{
  "init": "normal",
  "init_std_up": 0.0246,
  "seq_len": 1024
}
MLP neurons of a small language model. Each row is named by its layer, matrix (up: input weights) and neuron, and shows model dimensions 0-127. Each number is 200 + 20 x the weight over its row's rms, rounded and kept within 0 to 999.
After each neuron's rows, "fires on" lists the tokens most often at its 100 highest values on Wikipedia text that the model never trained on.

L5.up939,194,195,165,210,210,186,200,178,176,235,205,218,175,220,232,197,211,190,193,225,214,199,173,241,225,166,222,191,218,157,204,192,195,192,204,188,190,239,169,171,172,219,197,198,227,200,185,217,194,197,207,200,199,189,183,202,196,187,192,223,221,180,216,197,201,196,175,207,182,204,232,198,228,213,205,211,167,202,207,217,176,214,204,211,207,188,190,178,201,192,187,222,191,201,238,198,182,215,202,207,205,188,194,191,195,210,199,189,209,219,215,225,203,220,224,223,207,240,210,195,179,180,173,186,191,212,172,186
fires on: " (", ") (", "\" (", "—", "er (", "s ("

L5.up1082,218,209,217,184,217,209,215,210,226,178,248,204,169,222,210,216,203,234,190,186,224,197,206,223,212,181,207,234,179,208,197,208,218,224,229,209,176,152,199,182,202,185,199,215,198,186,189,215,172,188,183,232,209,222,176,178,216,230,216,209,174,216,194,205,174,219,193,180,186,165,227,203,199,186,203,178,189,235,192,205,170,187,224,218,211,189,211,205,171,216,234,167,218,198,207,211,200,174,287,216,188,195,185,213,228,210,200,218,188,200,165,187,206,219,203,174,218,176,188,177,167,204,183,162,186,208,178,183
fires on: " to", " c", " t", "ed to"

L5.up115,224,224,203,187,158,168,223,191,170,202,226,216,219,199,217,180,205,213,198,190,191,187,194,217,171,205,175,195,178,189,169,198,240,207,201,191,204,197,198,221,208,208,195,192,187,204,176,222,207,202,203,182,201,205,228,204,222,199,225,216,205,200,184,192,202,211,211,192,220,170,170,206,190,193,223,196,211,190,198,214,201,183,196,180,216,208,209,169,164,200,211,196,182,210,187,169,198,155,197,218,233,212,199,171,175,178,190,222,208,214,192,202,219,192,168,211,212,164,197,140,183,178,215,209,192,212,185,197
fires on: "\n\n", "\n", " p", " d", " ch", " tr"

L5.up1409,201,215,178,181,215,220,190,244,175,170,167,214,190,202,201,209,192,209,182,223,228,205,232,207,205,189,197,235,202,232,192,185,169,225,176,216,198,167,196,224,151,224,204,187,219,228,242,209,208,232,195,220,193,183,219,194,210,200,186,189,226,190,179,144,164,190,189,184,195,213,172,201,214,184,203,192,160,207,175,210,231,187,215,211,196,217,220,167,200,209,205,236,180,180,190,190,208,205,222,206,206,209,175,217,195,219,199,185,208,234,208,164,189,238,205,215,204,187,192,197,184,225,200,184,196,239,150,190
fires on: " is", ",", " pl", " the", " at", " and"

L5.up1203,200,200,224,199,201,208,208,179,216,186,181,212,164,191,210,182,188,204,221,198,200,206,220,208,215,175,217,203,227,168,192,230,221,173,202,227,176,236,198,202,176,216,197,206,188,190,232,208,176,201,200,238,228,202,218,188,220,167,210,225,212,203,179,203,189,180,205,188,234,142,204,212,195,189,209,170,230,201,186,203,220,208,207,184,210,203,200,213,190,200,201,205,215,163,209,199,198,185,215,162,228,187,190,218,206,221,208,219,208,195,185,197,229,199,234,199,214,210,213,176,229,191,171,228,156,174,209,193
fires on: " c", "C", "oc", "c"

L5.up155,211,196,169,213,230,200,186,199,196,209,187,181,192,222,197,204,223,170,207,209,213,220,167,173,209,170,198,220,174,153,217,175,178,221,225,186,210,212,203,206,124,166,209,160,192,221,216,196,185,216,281,209,207,191,240,192,199,194,235,221,202,199,186,159,191,214,181,196,203,200,177,180,170,152,197,192,202,189,212,225,203,203,198,173,237,203,188,225,197,183,193,225,228,215,197,190,191,183,213,198,215,213,194,185,221,187,219,222,170,149,182,166,199,204,148,197,169,218,221,201,227,167,211,210,168,191,200,238
fires on: " a", " the", "s", "r", ","

L5.up194,178,171,175,178,204,191,197,210,213,214,171,230,197,192,243,185,208,213,205,177,196,218,189,215,224,173,192,198,222,204,209,212,175,180,200,192,194,212,194,206,172,212,213,188,205,201,187,183,208,182,199,235,215,199,215,197,208,203,187,236,197,234,185,203,203,194,197,225,184,206,191,238,212,205,192,211,192,217,204,198,244,190,214,211,182,230,198,189,221,155,193,182,173,160,206,213,176,194,229,171,200,199,219,214,221,230,201,193,203,213,238,226,198,229,203,167,222,192,215,172,192,221,193,164,220,198,207,215
fires on: " L", "L", " \"L", " Z", " Re"

L5.up971,212,171,213,147,199,185,154,205,194,184,191,199,143,221,195,191,226,195,211,164,227,202,205,206,239,198,182,211,218,238,213,181,181,210,178,227,199,179,235,184,153,195,177,207,199,196,223,201,198,219,258,217,209,162,221,173,166,192,199,209,187,198,202,203,206,196,193,180,207,235,222,203,210,192,178,212,234,191,199,187,215,211,198,203,229,172,246,237,186,191,206,178,211,182,175,227,221,211,220,174,178,164,210,202,210,212,192,195,216,182,159,186,210,202,195,168,171,194,231,186,223,235,206,192,228,181,195,147
fires on: ","

L5.up1144,196,217,216,233,222,168,166,217,207,239,187,204,183,215,170,194,217,192,213,203,174,177,188,224,204,189,177,249,228,197,233,202,199,208,205,209,203,233,185,167,167,215,195,197,182,210,190,246,223,183,169,190,197,222,213,251,226,191,185,240,201,189,254,193,202,209,189,224,200,211,213,213,190,205,182,176,214,208,203,208,205,184,193,196,193,207,229,177,198,200,195,208,218,210,211,170,211,201,216,181,215,173,188,172,219,188,213,196,221,242,198,177,183,177,216,197,222,222,221,204,210,198,212,186,192,190,215,161
fires on: " (", " \"", "—", "s (", "\" (", "er ("

L5.up1038,161,192,125,214,177,161,211,187,211,172,203,197,194,183,198,220,182,190,185,242,211,205,210,221,223,221,209,223,173,190,199,200,157,196,231,221,170,183,183,191,194,195,204,201,204,198,208,193,171,223,161,233,195,211,172,205,202,202,208,192,196,249,173,195,176,199,233,203,195,207,198,203,206,162,207,193,207,188,230,177,200,197,202,191,179,216,200,206,239,267,188,213,202,221,230,192,171,207,214,208,198,196,202,166,186,187,197,193,193,205,215,236,201,208,196,231,208,196,178,179,187,202,232,202,210,212,197,185
fires on: " M", " cl", ", M", " Sh", " m", " of M"

L5.up156,210,211,191,207,160,238,235,180,237,209,209,236,207,173,218,228,196,190,257,171,176,207,214,185,225,181,180,195,216,208,225,230,214,193,218,191,175,169,216,190,214,219,200,195,201,182,186,184,189,196,206,179,206,169,204,155,203,202,226,205,186,215,150,198,214,191,192,223,202,201,205,218,176,162,204,196,186,231,190,212,186,225,212,194,213,192,178,229,183,199,218,196,233,203,177,174,195,228,221,182,200,196,178,170,200,181,197,209,210,225,215,214,208,192,210,191,160,206,192,192,188,172,208,211,164,236,194,203
fires on: " an", " c", " a c"

L5.up17,195,204,186,194,188,198,200,200,165,207,239,217,175,218,226,209,183,208,185,209,212,186,201,189,190,210,166,221,182,203,210,195,214,180,222,189,180,191,193,220,166,178,213,205,220,209,182,223,185,226,239,180,207,223,204,173,237,199,246,189,222,238,189,190,239,229,179,201,176,227,177,227,160,191,233,238,186,172,226,187,192,201,157,178,197,162,215,183,219,198,199,208,230,171,190,209,215,246,238,195,148,193,212,220,219,250,210,192,221,231,202,190,210,237,182,198,204,196,185,244,228,237,197,186,213,188,178,160
fires on: ",", "s,", "er,", "a,", ", the"

L5.up1291,189,213,186,199,198,187,201,208,178,230,198,238,187,198,191,232,243,184,246,166,180,224,176,241,228,198,179,184,228,175,196,208,214,197,204,170,190,192,192,184,244,191,189,175,196,216,189,230,178,171,205,214,215,230,192,180,218,211,208,159,198,207,196,247,206,199,187,184,204,199,176,238,195,211,231,194,194,182,164,182,191,195,193,190,168,195,175,218,227,238,180,191,187,191,188,204,211,255,219,179,232,211,187,209,196,201,208,213,199,185,191,225,227,187,200,196,219,191,204,180,183,191,197,191,183,192,210,218
fires on: "C", " c", "==C", " the c", " a c"

L5.up28,220,214,189,207,206,213,204,227,199,225,198,228,184,210,189,209,210,210,183,208,189,216,248,177,192,200,184,220,191,194,208,200,192,163,211,198,216,170,224,187,183,180,207,212,210,176,176,185,184,231,195,199,178,233,223,233,227,183,190,187,198,214,201,184,212,221,187,207,196,206,204,213,180,197,221,195,218,213,170,184,211,234,220,227,199,219,159,180,183,215,223,201,204,160,188,213,170,195,211,220,209,186,230,202,198,188,214,204,155,201,203,197,200,174,206,175,205,163,228,170,185,192,226,192,201,229,219,189
fires on: " t", " h", " T", "T", " n"

L5.up1185,215,226,177,154,230,198,198,187,182,202,207,239,231,233,189,196,220,202,195,196,204,163,183,180,230,178,201,217,190,207,203,199,167,195,198,203,200,192,205,222,144,211,187,186,205,220,206,209,196,191,238,203,196,203,224,228,213,185,190,194,200,198,201,185,198,189,189,198,183,218,181,199,198,210,216,196,168,179,227,223,171,188,202,200,205,182,227,206,197,195,194,213,161,201,198,230,185,206,223,210,193,180,204,165,204,218,199,183,209,195,170,224,218,217,207,203,214,228,194,163,204,214,177,227,192,208,185,199
fires on: ",", " and"

L5.up562,150,185,243,161,200,175,206,183,206,213,177,214,163,205,188,242,163,172,231,194,203,173,217,244,176,182,201,194,211,226,167,218,183,205,163,222,177,206,203,215,220,198,188,230,217,183,175,203,200,241,180,172,177,200,206,190,201,217,187,190,211,187,177,208,226,185,182,186,215,187,195,190,207,185,217,228,199,190,196,202,203,180,184,208,166,223,190,205,215,189,210,213,199,211,218,230,198,211,220,238,191,176,162,225,234,204,199,182,188,202,217,207,181,242,204,206,187,253,192,185,230,199,211,207,185,195,176,197
fires on: " As", " (P", "O", " Sh", "As", " (G"

L5.up7,198,196,164,199,212,211,221,230,194,177,207,194,201,200,182,209,184,196,199,213,185,189,189,188,205,190,166,213,207,200,175,209,165,210,199,221,209,229,177,199,202,260,187,203,194,187,194,221,226,202,231,167,234,230,225,236,197,214,189,161,191,218,204,188,210,235,213,200,219,174,196,174,180,171,213,212,206,175,206,205,191,214,242,205,172,237,199,191,200,202,200,202,206,194,171,207,223,218,177,210,207,199,196,214,203,227,185,227,206,176,199,201,227,166,180,196,207,183,226,207,208,227,197,199,226,152,139,173
fires on: " Col", " col", " co", "ol"

L5.up1673,213,176,191,179,192,208,208,195,181,175,213,198,189,200,228,172,198,180,233,226,212,187,180,223,208,167,198,211,159,207,213,192,230,194,207,209,199,204,167,198,185,190,210,235,190,165,209,156,201,217,208,193,200,217,186,231,236,193,203,194,193,223,162,191,222,201,210,224,179,204,202,195,174,220,186,157,210,187,219,246,205,213,199,183,179,178,218,203,211,204,210,182,200,242,209,209,168,201,209,223,230,177,199,201,215,198,210,182,201,210,203,202,161,237,211,207,185,166,202,186,165,232,205,194,210,215,182,194
fires on: " m", " M", " L", " (M", " to"

L5.up2,208,199,199,182,185,204,246,203,231,173,193,165,191,188,208,202,234,217,193,199,178,186,173,203,216,229,206,191,195,181,190,203,229,238,257,196,214,186,199,210,166,232,234,169,199,179,229,206,178,204,227,212,199,196,224,218,178,182,210,201,183,195,208,198,203,167,206,175,236,222,194,203,182,215,176,252,200,224,200,226,219,194,176,209,206,200,232,191,225,188,221,197,161,205,183,181,169,200,263,213,193,199,204,188,166,199,200,190,188,215,173,214,150,219,209,156,205,203,188,207,209,183,213,210,171,198,204,183
fires on: " had", " has", " was", " long", " have", " found"

L5.up1375,193,216,219,163,215,171,205,208,213,193,220,199,232,195,224,171,231,202,188,211,199,190,190,208,177,190,170,225,209,177,222,200,214,217,228,214,192,224,202,192,217,171,210,192,177,215,210,218,211,154,219,203,159,217,161,167,217,220,215,204,205,207,206,229,169,140,172,196,227,221,215,223,238,184,198,205,198,197,206,149,158,187,188,208,177,216,231,236,219,175,241,216,151,211,191,189,194,214,215,239,200,217,201,175,192,186,192,227,227,174,189,202,199,207,215,210,194,194,192,174,215,169,209,191,214,208,183,193
fires on: " was", ",", " is", " he was", " h"

L5.up312,207,218,212,192,196,164,216,206,186,232,215,205,185,219,185,208,205,202,188,187,189,179,179,189,182,193,199,222,218,190,177,228,197,194,264,217,181,186,203,186,194,202,181,142,213,182,184,193,219,219,215,216,202,207,240,214,223,186,202,190,200,192,205,202,219,197,191,180,172,187,207,217,186,169,215,174,213,189,217,161,215,176,202,205,191,216,224,201,180,190,204,227,179,195,227,192,224,213,237,194,202,210,168,189,189,210,201,219,189,201,177,179,178,212,228,170,196,217,181,189,184,217,198,235,193,201,185,213
fires on: "ar", "on", "m", "am", "aph", "s"

L5.up1078,160,185,183,228,203,172,180,164,170,207,190,202,183,174,230,221,208,234,211,206,174,182,211,233,235,198,237,183,209,192,228,221,218,185,188,215,218,204,178,165,198,193,210,208,193,198,212,198,197,176,173,245,221,168,204,184,215,214,230,193,215,219,185,185,195,201,215,194,209,196,203,201,198,204,174,151,216,231,223,212,208,194,223,243,212,244,207,191,219,201,160,181,205,207,220,163,222,222,189,209,178,201,207,161,177,183,225,200,233,199,209,184,225,180,216,192,191,195,229,186,233,204,205,180,216,184,214,189
fires on: " M", " m", "t", "ames"